From a checkpoint of a small transformer trained on Wikipedia: LayerNorm before each block.
MLP neurons of a small language model. Each row is named by its layer, matrix (down: output weights) and neuron, and shows model dimensions 0-191. Each number is 500 + 50 x the weight over its row's rms, rounded and kept within 0 to 999. Numbers have three digits each.
Before each neuron's rows, "fires before" lists the tokens most often just after its 100 highest values on Wikipedia text that the model never trained on.

fires before: "\n", " |", "|", "s", ":"
L11.down422:502503469422513501403528528533517282479483546525546539522528423503621493487528447479587485395507485449516452440481431491600488512496529537525460540407492510472515483501594523459544627488546523504457482475501433493487436527538400542466500467493517472479641408527539474488380495606525541424497531387521415569582502498443461592532448485492488461517509486502487537431500488446539527471546501484482569475477503468467468594454385566501534465466480478533444479499506533502441529415490528546566487492440477514554599631556498512516523516444516455530578484517531557491492517493542535481

fires before: "s", " place", "-", "ship"
L17.down440:508577478470477458559445496538522521600560441457523448496524477515488433429553439509502617448481501505544475533449553523531526467534430539486526566422493509609472536428391566464539546475453478534467494488486561474553593547484475479430485430530497498569451625417579516404465451570542514523473522556494486507513484517515551479603362465454437542405525511513492515519485506424474582568574475469526431519510562476501591450579485439445402452430512512512565509585490525502484512473519579498390462419487459520456607390589488479510465471443485457530453464500447554503568496481574511473

fires before: ",", ".", " |", ";", "N", "E"
L4.down224:566512518471457470542536444385550511501481433404500555511577455493478515417499508438431517482404420436510428504534543502512415467588499478520534430540522467462526406509542605505499390490459493545565477485585570485555517598469479453595497527526484574406440538490496526488510487527451449557578482473493516486495529486529578453476494457593541528595549378427581530496570513474481503509558468512529484482412472573552428495484564557492506554502559621529439535529496510503388385545518497400474480543571552477523484488462468558526420524557442502513477519427507411592549482449492476498

fires before: "s", "ent", "t", "to", "d", "ion"
L13.down545:483618532509534450501520516514453536509550599498538518510509464488453491570444543497554421510520465615570505477464435542520542508476427479432508522526531483465508472526535547434520497484553488548650497459500476517460525499474465476474579481525500579460607502462383610409529419536520552536500435496474594424457476469561516521457518472459510474485506496549389534393521537568443491376550366543561493553488470560578563482488446476516477540533442478515584389477486541533479533476528494496526532548538585472469538444544365568506422530528481445477492411446514464477569421543454441480

fires before: "|", " |", "\n", "c"
L17.down67:533477508423481390416425450546499618519521519493609553475473517486509514516511564537500477499468372541512463601501417540501481548516503567595516487524537437451444551528579559451536516503617500470516497531400536482510573554494547563453464536522510383427478476449507584526464486540439411550480431428567472506458440472472594475485389472480430568532546505522566537504416524432528533428489440592487464525502564508538523478469532458525466524531520473465520562604467488502484600560420417479491491572485487515495483453480531485449486532429591503450520503610428471496519378520461476486

fires before: ",", ")", ":", " |", "\n", ";"
L5.down453:475491485448505511454520546546480500529547537588578477416524431438516425442499503529452539473427455388527483428475472518487435445530473468491459487479534469507575473494536530425481483458494454542460451429582512477461509524591466520422510460452516577516513566507495579491463645547419529536474518386569506571535500535502376530506528518452482484491542532544442480419508425555514663544530497499435458529566506443573544528552465592407604492561542629459475470489467513499468500531460553495513527593535489554523506451403430488407574436458593543502539527565563469511513484441489455534

fires before: "\n"
L11.down280:553448516490480475432475468607493321464399517468467473580484432494531480512500449519495588509533560562737481516421489531568513552492509476492493500435437519442474494524452430403561580541475561442527516443572520517494491479545482527413520514486482498481458440481461442559363498555530519502285539523491507691502507465511523508502491486531544422464516549395453501451496528526457616495522553479498471532527513501513523532524525484498460515465555504480511482540547461440517515472523481510451542479406530537508505491526492483578509512489503457521526477542535516506485483478554493503

fires before: " |", ".", "d", ",", "g"
L11.down465:488630515471499520483516537399523575420570469494580535479596419517468429530433478473517365481466491543489468417450476521543499475459421449541490456620567556510502466526534586470498424466549489497441544495421601389524462434497465451562603548558503549448445498480468444453442429574576480541559528509511538427458433477540464482597536471527544509437492454512544548550552462468555470512483460457469519482514534405537482479473451502558504489550506600541437565446525463586500445499466544462517451528551522536422447531573399504446549542411531459564551521532525455537529489468568507576

fires before: "\n"
L11.down204:473493516516497515476516442578502363508450520487493461578518520512482466531532507512525559446460515650680540542477521554552501531489446454516502508385433476388449490525453515457521487504538559472479498483526515468537562491498468500461534441484510489485401464463535482590379493532521478512302606490482474715435471465545511460480456464472534433425485531421426500453479576503489641487494547547536478523534486497587491515503531501504478487503543565476534492586520531489514465517494532451516486532522518449541382475484514525583464507462501538521550422448515455496482516510500480537

fires before: " |", "\n", "After", "•"
L14.down79:560571522572452517451460391615450544488473545543528475521527521481492433452496531570543523480547499418538501412336458466482509378439462434455540446516538490491456516487440449485467476579431548448536478527504500428571606505446537517484486431399473434552425509379499517506389501588427582516591494468538506460464578480586563511519501537446592473473506610481558548524522453500566510464527569492568559505594417484510412543462542503423441482541512497428571473540553454532572532503514525496533505547480551524538524412540517488515545458489471503516490546512484518479408501463499519555

fires before: "/", "N", " (", ")", "E", "W"
L5.down214:479482526526513512482543533481442481556552515583505363527520441533453494481532513544462671412463480482525466536434499483498510577454462500443484477511369491485442472516407493486534569579509462493522474439498436514494527601543537532507441510602413512466474615576551494496422515548468437530604510420405483485462541425443528509549535582561465443461503490499459622412536553458600458464567481411544558536486500602515524536540420467444539497474496464497431523459443458470444530532463500548532513496532447551462456468458559481498403618566467525467494499490465444431528509517562480536

fires before: "N", "E", " ", "W", ")", " /"
L5.down131:417562483520488457567524493508476367527585430526465463491531474495482517502533574527483599531534501586644454555525619433520393499478459537444521460518451521456584546494415461551513490582534516462509450455494504576573556444556527420425494553513404524497503506461495512626493533550517503445492533521481543514502575452558513446535477505539483374504492550443466589461457429521524535405496401386428507406493497475448533516474426404547491566483529476471501467457537542511501501526414553513440459503546450600517437471501536523403452515526566484456508497451511505542566581488521506446

fires before: "ic", "ish", "al", "ent", "ri", "y"
L17.down507:477460515571597570412461486461500529500502538540414521486562482477449583525529492476519564507508600433413458544452506548534522468510470410476454575590576511527588506495534394485504444425543460451533464457512506498596572510499542537521539414504614480464450456504520413556567469527478470451472562473424558519552430507435415580528481479542556436510481544479533533522470407557464471622455515490451445492410505444475473465525550415479666511461519472597514496507485525507500518465494418505463444444410551512565509498536581499466478545442472447467543581532516531505444474567396502451

fires before: "\n"
L14.down548:471484536583486515527468480540510329472534438476523571504449390526502572590537459539496498570518496475596508408406383442466572450536502518484452460481511489497496470498530470557590479497488528455394614437430489497541522577475499522508503533555509437393439553465420474573408511571436467488516525511543429636480554435532472545580523449481452516469531421454566561557466475498438518520520626521474530493372473497522501497484482444510494563558450522529471502498533449604483455494400496561454512497490512542614479534499453551542551522484503485470568448550540475463481517540503542481

fires before: "\n", "|", "-"
L8.down271:473473482619486565395496469541488532521487399587461524529536448530452432512568588506481484588494456489450448549456508422487454463430554433581547519497474570488528503460411551519575438488531465449518566530498478481461526538607529543433506547569460504460492398497505518481544462431530443540514518436510531548502465459434559501455522480600404398454496511482472532513581524457354527471531535511426503522514510562544542540517515495488469538540550538438448478493521468489349458504479508489546473462523504404505620450582463572557517564568482549509407547400550441554533432493560495565

fires before: "s", "d"
L7.down275:440487541485478503513397510548495500481468549551570574546501524575501507465488525464479547470538535579472421541560437479582460514477470477403545510497473475523576458477477488520520473483557418535495578444391478511441456444626489524471506516494380508584504452506552584481520530467530410515468431529591490549398488492526453396489469480491600486434480444460442487485490582547435438395582531496490542463449502477545462549563482515454481496470478430557502482511565497490492621444437537672542443452499489446551498431574504538527596476586530442519566457409505539464547494587521500493

fires before: "\n", " ", " 0", " A"
L7.down481:496512510469411534400466448450476443515484597497429536454419492540463519622432584470464492475475454379514528542462459513480474421531510400553491583426534536466471519552443558503522481463571449487467402541510552434496474403486521584438520516451618588520433455453481547508443464551492574573496475464532551461481539439435603474440478505587567474569474447519614499587540617413437548537526559551485491489510582545530438501560510564529518463427495511554514549554510479505478454446526520469550465492484608440469550437521491517463443542556480503510423521527517461520447451525548506544

fires before: "|", "\n"
L12.down190:516500473527452490514515387514525494506458446535464555532431566476573547533479462530517584577580504435536430557502469560505541551565499508399528570450522496375475441499429524487463509528529497545510568539465614497567518499523523566520498528520465579459562452359432556588429512507579455566465526558498525484572480496499454434401520405478510412527503422482549507422514535511504437530509412478396522566545516516504462469462522501592526512487468547405490502455391456387577561436470498431461481442500513485469629414532448564514529487570563515469545454522521554503500475567478527511

fires before: "\n"
L11.down655:476471503593457483493488519581469330506425510505519534584457459507443473519485497530455581530524559616672527494518450458427513510544490458552457493458435535388444462576411475481527489524544540376495557475524504477462416520522434530404471513481485508486496519326473556534407479487463497446292565496542472647473481513530522497479542533472452466418446515470544553385493555501534575456566512506527530470490474539522512506487564526515488574529475527514456469477559481458505464507489472489526536503433493474501507582492498527576485522522536509515494574449506476488493480487528484539

fires before: "\n"
L14.down547:485503467459539517519515530550525545561388554507506447520564434536442590495492466498521504506437548561519406475512533412475519504542522505458524498462559540511484450454459438509502503460544478478524459428510589498503496540602526627532510513451484544438510485565528518506457453419436477442548448454522548471510569499478588430507598511492474498453482494424471507507488495538526449464426465608508578483514564443447480446535511516427472514494403507491516514417382525544532456431512522506476602632503508389686488541359520439564507412504433518546444524619476522491475543546538471480

fires before: "\n", "il"
L18.down242:522463541460422492451380535475547612467436498539536623564475534483571551541472454541468513469546541433369439462559538470441519495475425530509529444520428428530523477592469551522521464496483476567603544520500494448474443575517407550516483565556513492495542567503467548446516591473589517568533443558425589469451453472519471403404445470442474459502460472472483491594502523474430477484596506532534484435468567489526479539536501527592523589505433475542472525449509531598473478575457482486438537492523507400487405458578592548446503448521523506486504505519454517586501472409512452563

fires before: ",", " 19", "ing", " 18"
L13.down238:521512590457497466430559523485477606489536425461605528540496539512485463468602515527563494485515448504470467464430516548432482478485565549503518523565500471570452475463535526451460530490523577573532538464568501488457478603530486436373479556471491461480522544504424465439531518367500532462526434566373552473425565431545612510452481454419548494588494482471595494480478528510476477475554488516512493520441532551511558534472480431467537484445422414533517575403572495519490492439410493530592508537521514465408475492544636473502495569479529539430579467476460502570520535444523432619

fires before: "\n"
L11.down724:526484488493471548471461477598472314420432536472518541542444436483479512581480480528539567485482511577708473491509459454434453465495557487525447559434459498401518461507439553515509483519518502483435550504481521424531496534531534521462519456465461484479439456405533541550414507548530504527362567457552456655494584478482536556543541522615480464527455498474491567369500546514476631457473476509492563519522466566542521471393587423488507529552501543504497494456447501571507456511525484489538460487487478541519521507531463505566421501566509513504474564427455477557491476514543485481

fires before: "\n", " ", " Party", " C", " P"
L9.down707:489547511422472578442450526502537578592449577464451531469386507492513455571465564467526551560503530462424478527535466444468485491528527513569436572440580481466483464437402524465489532572479526463478445494481511433539444563484582545507461547501527531405510440540582643522406530451518511455541553499463588458478601506464618509460499560614487512549479526482549473488578515486489509544498581461482453541552542421464437498580548517526486561432469481510535581557506357486467467546560442472519447484568500457489540418542403505413495472538468518513382529463525505483512397484499523525

fires before: "\n", "ri", " 19"
L12.down612:577525520594499406423501481436510484529463436513578531420465560545475437445504474571497578476508569577420538434519485530479436496502483530557501423558464444555443435525479452599466488462500519512470523561448519519435580437567414541474437545492472490523572506404487404429534498520492564615540547546527541429531473481551502565511520490442582435475557519544505460491550555580576540444499403523495490560537496465546507486483478467461450506533377461468520448367428496437573464530499560402521526556527460427560558456521541527531499461423530477525554475541465521549468515546523387597

fires before: " |", "s", ";", " "
L5.down326:514508448523486457467568457477483517473435500479522461518516419532413568481503519471506519515489536557510448580473566546642534615496454539517560549556483462588505430506574466486445512469467491466461581517597467486430566549468489481467471483442456525440479575483512439485450588394561476430573449572456447454501451500470514456515462523517476524402536660513474486385507429515515515583526411545593495458521521500439485569594603545522562538367496544562512518505481416532550384506555530537492535552411496481546455519538497436480464491437463450479545487493418521535571474486489521489

fires before: " |", "ia"
L14.down752:516522543494533540484402494442576505460508507573542467516544473513483654559463523505358511497476464547546490430450453449521580471441460455496505448499469475460568559547521447433468573416457555570484475470550500443494533479513612595530449511432461492540473468383522504452540529459498492523558474496490548534491430419605527457500440482455450497469538518478504566523450470390558549510567540408580502566517517507507477389532493444571513563371496511460504570440527487486465483436511584465549465461468522515495492632433560584522376442542526502477542483561436482534511465506547565537

fires before: ".", " in", ",", " and", "'", "s"
L18.down100:572600444470571542659469551501520460447448423494428425521534452496503452446509417539508473496518540532541521510523461563508480539442523446427460520530468481553499477459463423366577545535455480575530517528560524560485462402532530527457562506457408431465494520544561526582549505507497543492513464510504511525503394523443411521480586473509426482522469520487543450499512502515552516542432451574525458412471410614485450540545532484439546524475567483473538635487507481425379475575563432572572539472425475593499498495430547466460568481480559516578416487539508506447513536525560494515

fires before: "s"
L8.down713:448463440439411537479515443541579503548501591528477502521468489616451522585474529549483520495577426544512486427452549546439430445408498554530531526431461441463505504517465534543516449470472617502508494523463490500495578503364587455500439531614439506551508492508468448436542523564550582482445528520456390551510442548407464464501373523415633536493472599499492497486471477506452508454532546558525504469545482434476471539406439529586429580523552528449492560483500479515442434463530429554507567475593514489582526508527425494531555506580463441489449534559568504511498546468481531514

fires before: " by", "e", " in", ".", " as"
L18.down115:487573503435481555535548581425459527426508478572496546494452503588538445553550518581483491472433447450610455531462559479465502499538527526578450486440491473489555455427507441511411524421537502480401550463510466412523515560553572392578571571432520592560548485574488508404521511516486480516475468520479475475487489484474543534579525535548512489483530485571523598448550388590492460569527478482492521479532484498509445552489554497488530398566424513432492605492516497561472602456546469475460418457460486516451545472472477487538431571444413540495494531601520484374387495470420502534

fires before: "\n", " ", " A", " Ju", " V", " De"
L8.down256:462522553530449463412481445545491494541470479523563627509443534585498501522525516491491529472415477419483544502479406552450492460529489598538623527471470515513504452477438575426501440472557464487550474552534478422500500484455573585524561594457542517496450462483444601548464522457552546559514413434498569407484509458531569496465479512506512407549521437585553464546410537506498532581536452510474467597463579521518467551476610605538511484478508463483427472442516367512510519549484453497518362515450537574505630412527452499482470590503540452532495471444455447530479469473508512510

fires before: "s", ".", ",", " of", " in"
L14.down582:547580537511520509544465499476524407500504417475472495511474431463488428481513440563515541518427471546537540445503630420495561450522441479511463442591555485436486453519504518432450508455464469513569615584470495565606421512493542434544553548488533547416413585569542575442481598540468518463547508600520437551456469410514486478523504557508500508545504602583464453449441387494502454537550464473527516516491463478536465470536449528520432523406516540403534477509527520540493498474528533479482461405570563529489490438562449492484616391482462502543409411547486578497497528594463481479

fires before: "s", "d", "ship"
L18.down97:459570467470499420481455463544487467508542477489520476539492491490399519552535539479419500489501491514523397532510489471481564601494510477556449538534556504448529482586443521545483474396588429520625453472464411468522490480509459574479462487511428560518525486497519436504555466492507503466506480492532463610566481556436517471543599513441459519524466483650467462555432480475492599419591538419538433506512413378592432534569522430443441571507428533497569554458569500562500500515549490493568584520486445573512511575466503581457395447554514511483480473503396527498526442498545464403

fires before: ".", " |", ")", " S"
L5.down451:427562419466502531540459458461459563610583581477472531519499549594454456531429616493535501489522498580488567525515448499541497552529541417541449469517406499466468571584409547573480522478465566432482612503486498506457442539400495546543455527459488495503517507517565544461391440469473508525609398493442557438524639583508544402417433448570496504417492514471482509547502521498493496467569545471490555463420500572441548551526426466487497479462483508508569472609503531481509573455469559505438483542466536488512535471512509465493437575489416491492490445426370476528548488506534457503

fires before: " |", ";", "2"
L5.down24:480477540419541420498478579456456542467495549493571557435455542488534490598537524477490453531521548474578442384564441452501512452492396537517497522489432449503472486629556539419455519501526489490482479375488427501596527398501493488507520462451534460471596516493448549444373612497501501496607515501448457567450571547525526654544524458444486516449480477560533541484500565569443486488475430465530548560489521464537487528511432531469553489483532433489438549429585512538508357519458495572500512494451454542450482492501487436483487621537536443456536544509557527518519482399477456473

fires before: "s", "ic", "ist", "y"
L18.down750:497499566485577512557459470464513593473495549471450489456545450530539521593529486529563425503551526523472518463592479449558513423520400425517487465466496475514433498398440581498463452500498442517464552468616478499456411491447469426525440577540528514526512421591490559467489407472503450449498558574525487554480547460483441497572483537620474442414483496482545457532554520444462553639527536469425529495509504498460503440586472529477542410453482431486531492452580526556450650525566501566453463461543523579561463516465465621582555441493473492438467494509556461497503570424518445494

fires before: " |", ",", "'", ".", " and", " "
L14.down126:537589542452439530502384452393484384523341501518434547513490464447462428460448471505502560495494415528567491552545575535467468483476556453504507472520440527497474438580438433427483664476471415522510546535407491543445542461556572551502589490468542495528551601468502465441520570589495528396559424546579518502533461513436485473500533491494463452534494454494575436444543491462549596468482427549487482485503503555463451534512517482536466523478580500489509568488544495475445523579639460553501547594467457425509542483532516521515529516430432484541566488571488500474472531532527524472

fires before: " |", "e", "id", "ot", "and"
L18.down291:521541483472494530524495629606612477550479441505483446561651467549592562473419466503524577504592414385590482465440495472425542550498449533464470523501505475546499428528522461399608534505401487520476509501503556498474515490425506453538496424496420504445472492554455571468469503461530487542583534411486559579482493512475472406460532536562463605515403462478465487492547525478525462437411497546481481500415508544468525486570522543484461529492486485539536542481457457481480538477533469556497580481401431532596525608429544526512549487505603491532442478496532459442518481399485532534

fires before: " |", "\n", ".", "–", "|", " ("
L8.down689:541420576529497531451422500415648551533569408519439515426537527452425544486506477506509505523532516499506490570473464499525513453484521480510465431404477510455459529507534577453554547447457454506577587519532539460496535511542459461538493583636492523545465453520472430503554448535528518550480517445589446497451480589427414474482505434467532471500530489459509456478648591433523484516462563594480506482541501545560500550447418493399527557452507547518534485610541553475466500511458450502539403551438490377529444498508607522498547499455497473510517515603435475558451399544566476464

fires before: "s", ",", " of", " 7", " in", " and"
L18.down427:527523472575550534471464467510470371508511401558570446523522433448393528439524455528447462485569496535539514545550592477484478468527439426487477445481420511566536472562461465421472481344418489478569461504490509476532489481597501424454478441533516481427504517450464589465497455593443492529530557440490479549431530540476529476521465551469562627525462482535401597419548567400574478426458461532553598539544585448497519456522566492428528488585506532516526515486558475503556526542538511529512472522525418496509534513576449558449565502557475451580458459496474507548531566453560455570

fires before: "\n", " |", " 0", "cu", " "
L8.down430:510516521407504543421478490496609513521547406541562537506495563489499610609473463427502529525567463508527537613470446460583543444453596412437520444494438482519494457537547515533610542535404466502481515456503506565523637526556424467598487523520506410468475408539490419473458449604505518491481531502596417462440465495502519409503559425489533441525584541475538542497475531524505505515460536531510510426524562511586498506470457492484556528428423502478483489568529479457404471550495462564488469445425467400488458497498521479484517560469474437560525428543489481526490392479626483523

fires before: " |", "}", "b", "th", "rm", "."
L5.down587:429536470427461450485543452456471456537501516477536497469467529449525529509526541420477599474570522564588568461419567521546492449505534423458526565487612504421514461455556470491456521538529465462377606597474542518458520411513573474513444467520523473537439574448436480577431390524462455450507515432488463446477501478536466560484557496476550466523550537512506537547444377450566494590466456470588528566531518477538494457503486425451596469511551430456468478498551424533519604450471523454562454448489564530476508513467529457620498460504525519395433497576481494554546575595586524483

fires before: "\n"
L11.down735:487527566434444495354437449520540428458522520518455590477486483392489553550548462468524594508528498550590584473536467428566561470465546483472483530364477541475496457509417583484609486572517493505520564592410454490502508562451484526451490443516460506386472417460500583513467525600568528502389494450609488471492554524505515467501475459491456449475534447549554538560499578446426581455535527531438587508489512500511472466483538495388472585505444545517487422456530530524523499518535432553450559495475521436489480476486518572521466562534507468550564462414498474530433453494618494524

fires before: " |", ")", "0"
L5.down383:461481446524546501481436596475478551486449490528456544389510544524542558527494461488420481528609473460492396469535443511473508411492441426441544539504454440452434479539543437554502564569482414537466509497491558443559438466474466528465498593470489449528561591505509481509487553597521543390515522417434468488636495547505405573508478483477466503486514447523515540483509535609473558543469428505515495537575534571514553491470485501444622482473536421536514508465516424487579499502464504455457603503386483562426467487527511548516508448592580486444545524534559476603468584541378512489

fires before: " ", " as", " Total", " De", "---|---|---|---|"
L16.down214:478672513477558505532467487533450416389569429524426565435535529517539545550477473497582498531503469489468439432548464426486496537554531516494536543520545471406421499511513566457609537512508495455466492533574470399557458467542552537515544537503487482443526502580536527492427474554444460519445578485416446548546477507605583502406436491501472506460560489467476473435517441446454519515493489478514583417524456502530469503518487442453564552345471399543448523531542463556495515551570464441509463434520551430559546535506574497543460526399553577551522472474534586425481481541418469535

fires before: "\n", " —", " ", " 0"
L8.down50:464484534494534461317449410554496519564454461577489534482482457506431605484438540520499463508476483492461546522521446494503456488535472612574542601442560438517547475469565556445537467463494454497569466507497485488480513509525482623484477541525547551575469515499513538573453432428522562555553507430494473464524495479526571447489484484511575497553473465478552443502518570432498572507473584428477475573567399613519430491451488513435488550406536402562552509512572558498459472490525461476562436507445537430488526491447461513552415535439506400621523460533424507416401463529532546520

fires before: "\n", " "
L8.down260:477514522606430490472456485520419451607491544472558558592468502530515422460467518476476483488491522450435523501534502514542554533525378588545555487471480456462451483524450567583491439462550386491586483498647490503400542518419465542449502593510514448426477592443459637544447468486579435530501527518528488450447551513456496479471509488556594431403580447435570514477396578484455517445527542429462597397556526558480490534492510526487515452459456504463470483544533485475515373516520559529493462575502523415567519456473521521539520513559486472526559558546504482488482503485575515498

fires before: "\n"
L11.down105:432457476545531522402442481547490339493561516462522465627518532464438493458503439485519541509490509607646425470488582588557507527535487536473525560387496518412414467498458479499510451505537516452463476513527428482523432557469435502370486546465442495529489534418535544527388473430489527545350572420511542658524507509470486525503457493519461415458521529391530545443478574544511660505515527534423493527552450547509518493533548503515525523500569477501528470494513509462556508524495454479566524513435471554515476494497493512615515481509550505490499558466561527480496519481502504525

fires before: "\n", "|", " |"
L14.down41:518575497521513460488405462526563450500484602528557505394513447515454513550437523456506492554539492580421423468483462502437485506489535531501503546452544496353512422471540546521520520411433488452443620450417536428572513439462521454486535603516562569563644488495482504460457445531433418432470552495515479457424503453448522586564530454570455469604489497551517472575535473421481536403542466593560582536460532489449506468505433572502496566458432523536532500627446395519459515459467476515449479498549524493510481482485529560539541539497542467502496453416502473591475470520514522549

fires before: "ic", "il", "y", "\n", "-", "end"
L16.down423:487512433444510449449539541510560661492544546536482558479517474486411553560481506579480451461494547500468475466535412493583536520495425427413543539486524517531454549503489438482532438585523532524432461519414569457531397444416564510531542402439526492530530499480442461580538498377492489481446502521435482484481474485540554559599496500517373493507452429579541565483506501441517472471450507435441468478534508537597471516497619486519515606492442520524594447456478570482476564444492450507482553479445557577460527480378594448498535431569493490529466537551559453510529521416538505551

fires before: "s", " "
L18.down308:429485517566480465492475571423490590480414465641391568446518496485526507468605565481457427536471442510397540437560587458609418466502456485517500554514447596510551513425514583541455441443455464537560449463465473557460531537517462414512511472528511512468509443573552502462570445491553462490497505474487470494517465492514467573507474560573561548464491488541531466564554537515518593568545481527466466490487509603486382459470511457543467504471509499515494459494482446454450560574566533395580508512481452547539306480475491444488551440459523572470457472473484523557592496440484463478

fires before: "-", "|", "\n"
L12.down291:455566446490373481421425516512461512524425519535505477417480537521514480538505513408489464564572471516522460503478527396407469440513496465517481464464562467504493461445433471455533470471489508473531592456444616501629485507468542608434504557535506571418452461473515477461558480525518576519456407447548574447505542470383509447489552419592449447496512517613519516579545588431510551508500489546513565527520444496520484533444545553479425515550474514580463483498487429560485606496489485521517460569521566555603568583497488526509521469586453490407442413451505558469545518475551472572

fires before: ".", " (", "ic", ")", " |", " S"
L5.down552:494433466440446493466581437497536499513526519414495561496470493590564496477461557509447464539497548535487495558478499637528489547522583518538496465504489414497485513489378486469573506423470560571537528546459494483433492495465481569531521539495482493540502401485609501518548368566444456522553497569430467489440593506477492377496465459562538529535540542480577487504458462402578526468532424463564475506436432524474491490518601474601431487450437480487569489561585469456527609500527519495487536466499419542544551489535532570507439482496526488524444479464432430522641386493610488502

fires before: ".", " |", " as"
L14.down495:457536492507527513450474513527478514415569429539562523512461382551454521574497424607477577463482505504521424545442413482520539421416467430484509503605438493474488470519511464615491455505518489503510574524433504492514435492430536509508572491567514576365541454460491446471473407560582455481524518473552572429557535477604476508581443506475613443392484509545581431516424515507431558444531564511594474519528438395534536524510508457510508535515560585463501442509512520512464536551495504419568557527471593458469531510590511558517448476514461543450563452496452470517492487410466455563

fires before: "s"
L17.down625:561508499517468560557511487513583650497569531427491413514493513478522499543622508516509394434512490544464543605485471519591510575455497471486511413525467484451561466492430504542586528453417429555457553527631477512474469473453531437489534482510519472618492512528482498381497468448499476504512491568438523423481487546475622478439451494556523447460462401495497421525505426459497544515523511495574409535493532490477550547577495444486469486502563469496528452575482449453554597343492571530432492510515489580470481414586569570450498492464453501516460475497493518528574468507475494406

fires before: "\n", "il", " ", " |"
L16.down198:533542524497587539441493482514477503512514542500549524447508504496533522454536459481465376528577446597487470547579453501519509503505508563461519419495548496480400401429455566441505548431462493484404523595494494453478432445446568476557490516475549406450529550564570598498449493520562554535559478429507509438557481511418521441505534566438531547504489483491531471545445554357596569478630465521447510517455428523517529536477564488451519600478457457554492487446679529422502434602481464473492497494509450454533534466487553474466449571481581497453433467463534583486456435484495485536

fires before: " |", ";", "\n"
L5.down721:483560474445453458486479525519478533458473411561528524541478445573411436526536405549487512530538504501489470493524445473492584444424519373525456452553449549400520620561523539509463597509480547442449533499499516511548463527427588506522496508422463575422592652449413463509488444515521444543500395495560514519477501477481476521466559490549372589462511504496464407485539473461527481491506500383488503471525499529516590531489456426490522517571500550494467580500416500624534426526483518521540494533585439520513514582455519553478473522579442423502520499406517441438542566531450557528

fires before: "s", "w"
L18.down24:608499468502471431445530486553503614460516469613513504460523558512386484499534524518529506450465562518419572423487559468522494453444480566433495522519546571600537491468505499501439539476558512552486392557522465593505486489358555445515533620534523432563435491500483514429534525609510451390456470508436434513519494449520517534471508411492495511501589427509484471453543501439393631535467512497522497477553479467469543526580555439493515483585552554539582468461533447421428521470469560544426493407524497580477551500555458503515427530466468466520567440496499500495524572450520434462

fires before: " |", "–", "–1"
L4.down239:426570409482491398512503441528498453465460464524439517497533535538521462482475468431453634516452480528550529534518473564427481447491429441600488492508465411444575505498531503588600444473516613451479483573398510476475508517430443510503488480493527505504568439464566486525486444598583490524646462576530498517565610543481512431500458488481549589495499473484558505498453409457479422467601501555582513457511485546464436561511572466459487460484496474382521531516531468505409495510491528427477516488556561510612537566438511541507400452513449462493483482463474626506532561437508512481